Weights of a small GPT-style language model, trained from scratch on English Wikipedia: 903M tokens.
MLP neurons of a small language model. Each row is named by its layer, matrix (gate and up: input weights) and neuron, and shows model dimensions 0-127. Each number is 500 + 25 x the weight over its row's rms, rounded and kept within 0 to 999. Numbers have three digits each. A neuron's up and down rows have the sign that makes its largest values positive.
A block is one neuron, or neurons of one layer that tend to fire together. After each block is what it responds to, as a language model described it from the Wikipedia text at the highest values.

L6.gate706:488510494518489530502478465489533481476504492486465507518517478526505469486502471478530463546464490500449482506448519508518488507558523551501519470515525490442483506493511502518498542554494487507519505502498481514474504484515477525532525502506448521497518523501514477483517461513501480495492517514491469472527513487546450499545530501509533458505445534522543511453519489489491482531469
L6.up706:547519492522527488485533506504501447475526510533490515508466541497456476517502523516497490465516460474457531472524485466550488511524478514499494470508522483477534467503529477463490495474512512562507503516534515498541506501501477490488493520478558506498466475536480488523470503530511498470496527490494512498513492491522486505497526502500482490531482482503512516486527541522505517537540
Description: Heading closing equals signs. The closing =, ==, === or ==== that ends a Wikipedia section or article title, as in ==History==, ===Group B===, ====Heat 1====.

L10.gate206:508486535497487535497455526507465456494457519496516510452501538536491490480506524498451473491521544521502496532491482491471537484479540506494540495531510443565506479524447540483510504484493539515506505514544513497516529538502491474499524551516547541501489526535506537494484494517440495465470548496471511545467481458492464535487512476510520440453538523488499493483512483483538503505515
L10.up206:512501493505492462504506498496531485462479503515516490486494500480529497506516479554464482495552499493477516538451508511490509447499515517484498526491501472523491500479458516504502481509524506486520488488503475445528485491462511487520500514505503500485492441468506464504509487533469533507503514484512492545480512496477497471485486522542492429517503487463504508529506499529529507476493
L10.gate222:487505502512474547537491514460498439483421465494504468500527516540515493509536522494489480502544494538454468563522509526515550490512475475492512508490479491568451482547498520538471498516509504447471505474504495485532490495483448481487537539518486492528522454503519499521537587524480493496508498497514499521533496534538501496535498526512526452512473502509486534495502490531535492537519
L10.up222:546503476474478526521511518480518488500484517490488485472441488549498502482500497472489460534545499533502485486451485493521487477454502464505516501465496503517501501531507554523533530522560458472514473477508496514496524504474482529487559504537492483516523477525500487506486536472469529529486512496474512470521516510462514457462520507515524518472494507520507551495500530540496500534496
L10.gate329:504495500560513530495531522465501516508465447452492504514501475444498461525517460516557554507500512493461516498493502515516445513461477498488485495470505498514509466479504480480545498507544495487509552491496489489486522494476494486472488534486506519501505486507499473504530502561548521487473522471486467507509525473518500527538502516470482520462509507505534506493487519435489477495518
L10.up329:502533490523471481494513454506494486550474518499496475516521502490551469494496522537440509490518496470554493474517491500459469491533478493532515522531491503499478508502491493465531504500522502506501507524487547489438471511535466516510520510495492490500524506482505493479491480530496500507503518446500541507513472504598480484474459464494483488500522517530507475490492507473508470519497
L10.gate454:509490531478493516492465465518528508474492521481524523491524502497464466519477497465528458504449496479497504467486477532509492470490524400465515532480460518454505507452506512494524496470550497462507483498505467495497489453481509495511500511518476482499538497471517480483534469477482490455467506487545498544484507511500492499521553442506543497499531460532524486535534521518481506512465
L10.up454:498531516515481478539511461518463472507516507510497515455515472543490555549466437505488473486487530509582493507469503480501513439485480499466531461506441565500538475476458511499512488530524475507520509478491496508487498478444518487513498513515475503485534516499531515522493513442481521502469489495545503512541486485502504498498518482510486539519466510495474472545520473468461502535532
L10.gate469:543475506484493534539450511540476498458504492482491526506486539508506454527475524463472487535527552507513485518530524443452527544488482460504481459480455477512499474491494519517494523489491533460524542500517486490528522501546474461505482512523505468463526467525483508487494491490474453511483519489494492465503498481449544467499509502524487507495477496519504489510494492470527518477465
L10.up469:519480482527498496533528557492454512460516495443522492501467492469520491476477467533469479547461499531500514502500495496529522482486493488502506443491495535495516517599479483434523495496469509520543475483523494519524462515501494496529511496540460471511512460480462501507511485514441488474532481494550496509525466466503521440457484518503472477489527451478522519510493527478473510488495
L10.gate652:504470457558489502550451472492495489474527506475487484521505535512546493513522521508545546479486462492529528492487508510498504517494460463505510568466497514535497540488523529504506488475501497483503482514500454522510523527454487542515469531525498500529513510486545496513511484536500512518484504480504490490514481490483533455509512507461479498510474507498496516523511489546485530520505
L10.up652:517523479506530458499503532502516497486579470493497468517490464484503452510500435518514494493510527545484481520456480498486496471504469504512514489495498506520488552490466487499500520482510522499476495488450500527466506507503488468501486548465498457483499510505519473485546555500484478462459479503484489541503475522465491480522524554531463498548483515459485518506466515517493492562451
L10.gate855:534523511464495507467535513528533506493510473457540487463546515549505500518503492499567485496483469512471524524504519503438496491496534507540517490510522470462501462523464525511477510540507470495466465476520506527517524491541511516513524529476496511492545541500490516496525476500496543488466491524508457500503519512496507524562486478520470521554496511475472528510516497492492463465525
L10.up855:499471517508487509492489514478572532499520471479496503492524503514480533501509476543472509492498489561484470513485541474492498504517490512483481491527476514525494494427513532503501491474476522456510523479507522515479486502498504517563504502499482499497477508462470512479466536497513522493503462478536498459522502484496523573520485542493496491499512512504477493460512530485490472551481
L10.gate867:520481538527514501512435506478480506510512483512473490489481463478452515498498482508466516535473568534520508486444525475444541509467471510454495459527495522522447510515516492546503523511515523477546529486477528501532452463501496467490477503521518530502557448440515503487512519447524525494493529533473506533504477519500524478527508524503521474521572511473483501470511534460460472526501
L10.up867:535492470515488502488539502529497460473479486539476482467486525477513478528500508494471488498464489519463459493510488509470524497468500482475524484475501523454477499480510526503499488479453500540484489467486527515499499523550494488545520471474481466445465501430495492511502533569467484520511459450513517468440495481489506528503457499506497474472485482459477518520534487530511497458506
L10.gate1011:519469488469487520516531571495512488504502504501427471513492507496525420500458465507508444515486492536502537482499499467491507484491513510482515492495447497528444531503493467584485476485491535510479492477483518470507491515492517467493551539515478511492491525504502515481507535511443489475502502557548497478485537488531456508509466543467516522491486457490530535497521491480552500477506
L10.up1011:511498490547466508516502520489502497472515516539503505506493462481508500513477502533507449492478511500508477496461562507507500498478491521435472518519487510508497540481499495500540528511502530464522497511464493491471506487458524450511521470515518528472475503463503519533486509485465514518520481472518521442466567499515491491509506491471498482509508534506493530475536519469490466491529
L10.gate1070:526497515463483488590519516477458507537472476507500434454491525489488497501546508499490473522502505481505571515517485523501468472477482483519480490504482521505511494482463463483503527485490527521500495468535517537485498461511512520481507527547505454480474490481460482514501441515510549510516503525508493509501509449507475491526515523494502512519514464496476494472479521530495544520516
L10.up1070:540479489499544520508481545480490486459512508528481523523497490499511522524526478485495485557504529491517519468509485501500515496448482508494519524519530507520485471487512476455485557482540542480512515524508512482486488506500478445530527488501491512513504510517487519459512527556485533511482442496493525521478525497480476497523492465485455531480510538562481482538501488433495459499533
L10.gate1205:469541529497488461493486503486537489509472478495501472479540519464491514478463474526548523493469519533463489497528547469512508520497482450492516496485512512519453517503487476500493548500475502457498454496490491502512512482471484493498508516537505463498481481475482500522499517515515528453500509503485459519465528485526517536438534478494451490477481497462488491538491444493535509514488
L10.up1205:528512520500483534517500501487553519494476485494490499478487477518496489467531437477498502507498486477490458458485488501475518501505463535493513528498534554464483497523510482497493547509540507493486541474508467492494531486509489494466527479486546495461483486470511492496536479490493494498508502497515544528519541513531503529542505502493481483471456502454520504501513490484519511500504
L10.gate1261:487478540483518455449497462508472526474464515458480496507493516492525483526494522481513501522527463524514486483499477482536484490560516493511498488512508513466471500514461490523514489473510552494477475514480505500512458538531507518515515484565518488508490454496478497513491528488501477499525486494515510529485492474489546490559467522547468495533475519456501495530520506494513511467528
L10.up1261:530477527480516494481516502480517467470495523464513506477457525536515487548501462495480473525462444501496508490478530516480510491509531526501514499518495480451496516451483497509537508462501512555475524530493486502527470528491513514498500507523469499523512478438476481528502532464446446473506491499550507536500475453508540494489513445518502501503476498498506476533509463563517484477515
L10.gate1375:506457534492454472541489500497453488476461528491475495491508504488537474483540480522523524502516518498497497504512512513449498516490498512488509532447543486528517496497526510505467547510498512507527503516532527464476490499518485482506517470480489462519492509507498450543504485511513482501488489480470520503519438492506510507524482524513577456492485521500516463509530477510471485487535
L10.up1375:486464470462514478511476501495517479451454483460451457453516464507511488527504497487529490535474495479521464497518477496496489491474539506489514509489497511545508465506492447540478530554573510523503553512556498490503488510488481486497524532544505510518461504511500503522520519504471527526479568497490466508467482481519496501467479487530546528469498510472492507504495477466505473517546
L10.gate1533:497489538480543478511489543502525521459497519526474495512478484474496458496504473490494498492473470524481494490490485520510492499492506489474464513490511472510448505461453486517489522522515505475518496493537515514510511493500477505506471491490465512496508485465498504506539510532453475503538508432437477511523466532531484523515514517442522495487448457520472501480550518500514471495562
L10.up1533:514466532485573499494501516523496489508523481493515453503478502463455498520506511534541504535515469530465481525485533467544502470499499478504531496499512527486481526488511485519463508485491492538460467478466503517497491479485499459561506501542455523503508492467475466505525519539491489478519509497542543521502502502514505505510516494513495507484488471510459484489544513486511485528505
L10.gate1687:529481523484413456540483513475525499461474508492547501444451506565502485490498503489501512491477497520502479572495514496475501514500518478513513464554517488471529516485444479517454509506574545461503462509463513517515465479489506496451510464517518488533522521509495477521518469522486501521512526486486456462531462469491519485524488540537501474471490526507494501508523525522462492548464
L10.up1687:494494479505548502511503515471498506500505480489506503468504492478499524467452475544458472501462496489496503496509480491485506508483510481488487505494453513488518501505491534511492480463505518537507467510531485500493486517488503508547558534479552518474510489487481530523502521494489479509473473465513524507487491499524494504533452517467512476508500531486433519519496532504466490488479
L10.gate1721:505467503523493528489510516552532468467508524508479436485526476491544470495488492471563544516487476493445540450466520516494454473534527513474499499482474478496484529501539480562550512509530508459479461481487496491504476485468527521504515499539511509515527486505499506481514517468485528456502493509545484501499452502476496455480535486508527484511505525501539507497502533495466483471503
L10.up1721:494516529495524482496478505485512474459464468502473478506455473481518453516492495502531536467472506505486507514480464514545526500487514511503512487480509535467501510488521459496513496533482456485531448502505499530478547506507525525467500502542530518482534509481494484532462540493465491499524462496467526510486480493463459499497494482541488503509492470520552545494507490499493491498532
Description: Mid-word fragment tokens. Short word-piece fragments in the middle of longer words split into several tokens, usually just before a suffix like -ed, -ing, -ation, as in disgrun-t-led, stru-gg-ling, restruc-tur-ing.

L10.gate207:499549532520462523509518493479529503455451510514532506456498516519497463529504470541502503524481511484498495505510499509514488528504494533517534510484510471447455513502507531528495521522474558470502478483492496486518451502476493473513477504485504483529524535461528530530498547520520543459503500494471481487473541499522475492525484462484525475490436493506457492500501441515495553503482
L10.up207:482462520516488524457515479515520472545489545532512438463504509520528497469494455481492498515477510495507480489523479522472503505517473467510553468477503499496482581483506528489482495461522522528516478497509500466521485478492483490499522535536481476514472486513489522544525517511480510478554480507507501511494495501506517509494501466442478512501520465496500473532493499550500545527467
L10.gate312:517503500549508500498531524444488500484549492515458501479493513477479531535487498494512515496492476475552533491493482451451501514505533461521544499519499447489496495457499515521447542505510488499499503469498544453508531513522484517530480507500513514519491519489465484518471472452550551528484489504522526499492490497502517476482527509526501501512502517510528488510474516465474456515465
L10.up312:515531457493498463546466496451490507478513525501470510521476489534494472519533463500507499486531494495520531512494506484500521427521516506570487517544475463508491486484490497517497524505484481526525518503519516453515552503556460509486510509485495497468506532543497486511469501495496522506512525492515544492481517541480466488552481528493539533473524494521476500531458483491502515517466
L10.gate530:524508519479510532525499476538522485491482497486519490472490503485499493494535462487511499447510506478480490528476494552517519425469482527511494538523464499462476518498513519510485499471522437466509516510512494485504538464536519504506521489464505485493454524449460511510498500524483488515495472506469509522478494503500509487507456506470549518483451494502504514546495479473499513504542
L10.up530:479454460513455514526535494460531455492464534553514501480516495471510514484475534520513510523510507513491494495461520500523512505476506492494482526507481511536510500490519566544498468539515521553476516521505495499529494509507533533505471494501518481526476485499508510475549489546491524471509487505487503505448473510467492474517496504450558430515454512523540518511510473519489484505506
L10.gate616:521497489491546491523527500530501447508486487493487503472486530481508518464543483538508478505564500515492507493508477503492487506507498486483502508486483480494477482512466487541472489479508523531485517487493518513483524526482514547501541491495478511480517520505517485491470466492487485472500519504504508460509510478502436512510509537482546473539526541524511493479492478497520497495552
L10.up616:503484483506482527467517472483456484478482517536492526513541535481529484537486539482560501504517530511513492466488468506506473510479506463463497550517501486460443479474524531496527461538534508503468492492482494472527458489520516467523505499496478499491471482488469505517460496479510522467493461460478443518499549497475503484477519506512519482491536515503527508548503492496533473549512
L10.gate788:451503466528441476490505465531520519515468520511495502505456518534470501500487498517547490484494543522499445493500492515535515539521555469509527516458523482512485492501495521487518525500467525507539491474495476489494517473480494522510514499526497497546522488513501493493484467535529520453481502484464514451472453552522492464518496517480514534501493467516477516466528516500506480491519
L10.up788:500498496542506496474488467492507522493482479477476500502473518477487469517527527506505488477509500556496538545521449527514531557480482475491491533526520502493468534459489495534524479472507510462522468471512471500495490488482531527480507465488507540503548514560518510513486483508476485499497489484456492476524484489492484505507490501460499494451493501542500519465516460531490494482471
L10.gate924:498521505472481515530482595524485518505536473516484491464484527492489410466457474490526479505466505531501468497496521482469534501476518499513546497501504489481467490492461487542517565521510509468542486486474491535493494482507465431510473495519491506477534469481480506502515511526505480486495472494508496501495486542493483502541529493511495523521469521477510522454462498480523518472526
L10.up924:505480496530460446476528456473509494497484512500520495501593454501479506502507545466478525554482542473491508501528522505490442491506488510520517475532538518515481532514529548488499478551507509551481464503509458475494493549500526535542492525513482479526513552490458498509517506521534516514508481531476521527518503506489462505500473490448483517519481520507509547574489505538521479532536
L10.gate986:478477479522483534498469526497515493461516481458502510464494502530472461501473527517533567522483481516484511503523485520521527513506466490520494483506499500501522494513480527498504498550445548480495450478475511481484459506510500482520499516505522461478516500492502555513483524504460504481512465484519502497520503522493520518506476505497514506496491483535490534498499533536517514528505
L10.up986:475527488463520508482476479505513515519459492475526495521480525511454548499553524434505485519458506499515528505506508492513488476489462486516473474486505532471506526505446478501499490487521507489496550459478473511475493483491525526541578530507516502511536519491473451467506499486506487513514462483507497493477536506534508494502472487481552511545519488505480507476503501489503518506523
L10.gate1003:479513490515487474497523520480533507496458525513464481510494476485496477455516555553522497511507504480520554433533523506522484512504568506513522476511510491448486487472498525534510490469502525486533471505501463486470526519508460488453501488493540506526486462471500498506507481523516483489481520484540537449499476514526459525535514515458475504536525540529553529519523486513503504485525
L10.up1003:467516479510502512500466541502478528492461520497468492466503517520513514499551500518512543485506498528477529520519497506437530478516510538511494501512533490532484492499483528537515459513479525549506444524462480472477509506510481468505520488476507497497490508486560478548455503515496515515493500529478484461521528484501506512531533531473465513508490503508505487444487495485558465504496
L10.gate1029:507485493491494528548527455475513487478477553500469489500477544520479523492518515540466523471490479515483508445518497533576511539506498533535485457482462526485486464468524501512519487497510520505519454475484490494485508514503459506500505491473518509525487565538517464569497490511534455478498490490519506501498497570545482541528473453440477540512508539502502520517490501535525515527522
L10.up1029:478544510491496541515505477455523480485494492477482486470535472527499462491527557545500475539518457532502479533512473491470519508494513507513544476522469524459498495534509548486513503522519473507526505506472481518463515509448523461520523498497510534487542499515478495492535491507499487480464496512489498483494473475513500522492491510529488510514505526483528518468453505502517492543497
L10.gate1067:507492508519478471461495508517508504491501512482507435453557463491462502443474515506525507528486506526446508468488502492488506517557505518518493522484491555516474444490492508506510472503453497529515482491512509514529462491467484486485476486487479496532512473514512477558521488483503520498483526511507472507520499498515476506502517516482500476490502506505523477540548474482493507509521
L10.up1067:548551518548453558488489474487540504492504508482520498484502491466485526481497510497513518488468478485495505515489486494493496535497494519504469511434475486516495504479489542479561470495518509512494541495479472486502526520476492510492469531447487469528493508510528475501517512516458517508457511483524449443497488537521500481538515516495516475497479509531521478551513528522500481524500
L10.gate1076:494514486447501589500496481469512503485485522496499479505515521509494475480492554520536523499531479505464485501525506521577508495504574498512497460498508541486499483540500471571547487509476495488490492492469476492504464526536512509516534495509483493519472432509523489465466499511524491517500483457480514541475554495473481517501493468469500508505501470519496484517468527504476531483481
L10.up1076:499489488448499490471491521468461536501460488475505485491514468493478475508509453487487499457474523505529468489522525521514516520510521495508501519509530464496496573507472452537502501493446501501532484465526473462533500483484484517484531472497515512456476532513503527484457458541450510503457496471536480421523555467495527508450537509513505502446511484476473503487467506487508469425490
L10.gate1152:470491465543545479521526534498506521501487512516501516469525494538491485511485504506527491546476501527519456519495487483511499501481519471527530471549515451513451532513526512551486479516523497491499497497482507504497488494485464522489506528508515469505495507495508483490540495505484509514522501470451537502544508470511503510506468521524509558507524505533512511526498526473498505492488
L10.up1152:523466492474521496522486513477533522480520483493467522512512535489519496488521463519515507480504501521488505495450530479472478484511459532511456480505479517490511523478468478490494528516487488523505497459483573501516501497566516520506444489527527475508501491481540466492519488508520506507496472518517496478495526468545477514462535512497498483513491535522533499529451484506454460440461
L10.gate1385:503488499497508477460499529516471473502496491519500463488467491480502518496508520532512478525499488510493481507516486475474511509457514502507523515471496473513493517500530528498507504496507493478472518500509459468431510526507463507447470521435515489499515484535498498466481496475540502480492511480486532520471475501519542480507476523561508507497501507486495491511540504566537536527488
L10.up1385:531494484488504484505481503508457488493447505520489495483476487511474515507528532521465522519489527514497471485520486504504518470518469509481452525476500473488544494505488485476505492478480544481490511455516503462478516527516458511487533527468516495497503520509507492476525553466492476505472546447512464531496531489514542513532476518463485487480484481490482468483521501548549490527540
L10.gate1435:519474528517511484515486502498469499540532518521484484471515446515499557502523507431476484521528513522506509457453483511520538517482473470505535482503502466474463489504508480492473529467511488519506545510465494498511503564501499515502519517529520525547482527479508528450486527521501478493496484490574494495507454541501499497522467490508546500499510508473551515490520490471522468519536
L10.up1435:501495495488518510522457502515531516473460520477431510501536481484453480494543520505483480520495588454479484507525512454574527485499502497509516524520479469495524473472511488512473554480490513482479511471523477473527508454498529484480485488516503533521485500527482469511485512498525510515512491502467519499495549496534515495457505484545517449496459509523536533526538492494507519493484
L10.gate1513:506526484504477556475549465527523529481497506482529469473502458484477520495522523477463473502501502539510488492481515497520513525482544460487460492502476550463465543520502502471496501460535480455481527502516478464486456484499456543461517492495480478534494496451521497541482509527480470498528485481525539471514461448477461526522485482544491504526511514501495488505512483509525512541507
L10.up1513:508482489520505489496498489472524468519557487485476482495469487489541515488499546463502462528532517516475501506497546459526457483497488507516467487509534538493466495482490463465530519514536537514485488493486471512481466536475542487473498567458553495475484479512496547509525483526491531507526516499509481495452469509492499470485523521493505541511506546513503482456540535526532497529482
L10.gate1661:485546519503476491441484500509507530491505498454488488478459515492453533512569512487566503562531498491484480500523584489507491507466509533484484501484543523497471525523492490455507475471497477505494470518503505506463481474497545470555536471480476537499504498481520512558477472486501531493519501502473481510498531491531488487498464482506467483498515507493538502537534514473491464548506
L10.up1661:531498521541470508503502526476514510527545465446515517466480535570485524510535486512505502526519500475488494542516516539494488504470493541480536490452523529486494493487490546467490460484517499488485509502498461509543492467516450514503535508496556453549478503480519475527496491460538490492498475502539496513496545541465493433512519541461500506512480473500542562512479520454515493545484
Description: Wiki heading closers. Closing equals signs ending Wikipedia section headings, as in ==History==, == Awards ==, ==See also==; rarely mid-word fragments.

L6.gate1171:476453504462485465499496450519519476500506498509505461463485481478494512494536493468537472466487536491510542489510558504476489536483435519476500496496502492461460570467527451512513525528521507460438478480481509536566490483521494460480476496518482520483522517481498518475497525476510511512504499505540516459515524497511519485477546483490514467442505516505468491468464520464484493498513
L6.up1171:499489525508515549528512523510501516496502514481471496553476497507506501494533468492481469460509492546489538452492537531518492510476469437499495487491530526490487567460486496500512465506508471468490461460503480490505511487500483475521527519535513488505529523476511486507510526483542532492507438556464525512498497501552510488485504511473500479498474511524525496526480534476510448514508
Description: Mid-word subword fragments. Middle pieces of long words split into several tokens, such as Event-u-ally, en-su-ing, uncon-di-tional and reser-vo-ir; occasionally whole words like There or out.

L2.gate1117:499485520515508501488519487513524497513490511496511497482484495524513510492507481512470491490485446493554481478543490500461519491490468530476491507530497487512524488495511494487495490478498545489505497503476525511548500502509488497499502497498493492501500464506516495497466507462467484489500490491531526512460502479538502446519506515537528503533499471476493532481468483512515469467547
L2.up1117:496457487514478507489528472531516522484508499501514475471463525552527500486493492524446513480460465487546509480528482502475495489483486545457460506556508508498515498499514486484492465468513555498539524506507522494557505482525471471497505487503506505485505475519512488513501495463495488500484487487543517495486511482532490480512492489533512478509525454470467579497463470499516488507538
L2.gate1240:459506512509499495534480468455513503454529459487478519530466472534503475480547521437494507479494497530518555510499512491531540474524493533513514530498512527482484494466527480507506539525508494506518506481521528486516503527506471474550505543532497502534532497487515512530484512481526496507474482512500489510501476489478460477494492505495497462535484489512453546519521525484504485433506
L2.up1240:447490529473500477521495489479539513481501492496499510508492529547475491497532492445491550450495504537512546497482500475537562484507496534519511526498493505473496529481522512502503529507520516527520504492516515476503512502494508496539495500539502558548529482540510520521479495477510499510451495470498497520472500481502454492512462515520496461501519498491455518531507519464521540469492
L2.gate1333:480520474491514524490523547491459491477497495515504509473497468477466468524483491534505528470505530508505474504483532530469578488469482535474535506535505516487501500469539452490515522480501532516505486514537515429552476515516454533514496531539449493525469510466468484520498485493485527513520479516518486497475524493527466487463530472493489504522493487497494494518479516485495494523472
L2.up1333:449513473516490499519508556514547469485467517503495491501469486487523483456512515524455516470515507538530510523553493540477551452480424526484490519502482469507488486490497466428547453525523492536467504487513498483539533517514499492492444525502495538493485456499477493530524518510461475514510444520466496501504500460494493485525495506529495484497497451487487482495497488499484503477487
L2.gate1415:505486480507498514470510519534532499488500556454515476439506504503489487482512502508466544484529462491493471494534476473510500494519491548481452494473509443508565486482473499502489508504490494515484446486503526530489550511499472483551466496481504513503505475559491472499478477509505522529486471495547473510501506486473486494460504552534504540496504492486538474506503519528450486497496
L2.up1415:529480459496489496484464475494513513480506491491507455459478521499494476488516516509461515488499535483488481508509532464502554462476466569477500547488475481538542503490484494489487486496490523499482495529467518516502530500448507488515472522483513495504547506519543502487488472515450485492489515521493486535505465495535455479493552523519474455525492467464520479483501473504444504515525
Description: Mid-word "-di"/"-ti" syllables. Word-internal pieces of a consonant plus i, such as di, ti, wi (Me-di-terranean, Ta-ti-ana, se-di-ment), plus place words like United States, Alaska, Brooklyn.

L2.gate759:512490468492517489457463535499496487492483498483541504476478496478470499482486500510506514463489467506515492530481524517519496474514477491517517517444488495528493517463511498469476509550509498457541509502470518537520502500500474532482514547478470499517455480526485485502515536506540527465471508468479480520549483487535526528457501495527549543506532506493508557523478469523521486478468
L2.up759:478526483505513486509467459500458481553498519494531533484488479515462538458497529500522481503487452506514505505491453458519500493528463481499466506503495530522467510489475491495481484513528517474486506493507527502518475507512481481508446530519490489529527492542444484484527519491518511480478520500497458486483494463506536499471453502479559490474554502565471515476504475541495516504494
L2.gate774:539511480477492471528548500481456488537485471488510500493487488468442492490493489511477488473470491554519551512525421493514525507516484476519532493488465500494505476486544489504458485534492499481533555474513491511470519468506494497466466478499524485488485531525493537493564518464513498500505515516516453482514445484509475465501508541483474486542450515522488525503518480481516500534462
L2.up774:474528528471464483470492550478476511474478495463498497537494512497501481529538487495519449494504490507537494513478514573495517503527521544516508535526469500480499512512508535496507473509553514487507510455551443508478453467457544490483489511546497458506469484424511538545482477518555497501554491463521487499511472508492492528533502497521481492520533484493531524527479534472506503496489
L2.gate915:495503514517498537528494527515491529468449519533486483497520514490468466499503429517499499519498506473505537475486505509507532503489525511484555508473544514470516516525524537502508507505514501558535533539524482500501501471493503505482496479534525502517497524492523489517527520499496520491517501486486529494502462518482448532463478493491484475468536490533556509500496521446507507494517
L2.up915:529482487474553517512477523488544534490483489478498465476479509466477510512490532514506525524448489488506518508507438519526497530478442488500506492500496553460499502493457558453450494527516516544542497453507503465515495432454483501527488470524497518507466492536484522508490529519511464499492460461488516460502481489492523472481523497493480478476495540486514466481523521444473503482502
L2.gate1184:555508470515506472519513491487533508518452478520504504509486486498542477491515481542518471514537499482516456476533522494504536499550471499502538504486506525525509499534460484517492477518478531492490464521488530470505469420488581511510486501469510497454501489477474498513503508526491478474519472519449475490513440472477516475513526486482513502515496488508503511528545509506484484498490
L2.up1184:487512472506515478492522458436498503485493536495511511500514445490495468482539493504516483532525496518489461462525512531517548484574529508485503530463511506530515463522472502507470495513489502494520519481487525481528460497483540517481531504530482480495496481450527465509491542509512514466535497552535470502496506487472490485497504478498518443521538495522569518467521527506478515467496
Description: Section heading closers. Closing == or === markers that end Wikipedia section headings, as in Early life==, History==, Awards and nominations==; occasionally title-like words such as Pont or Racing.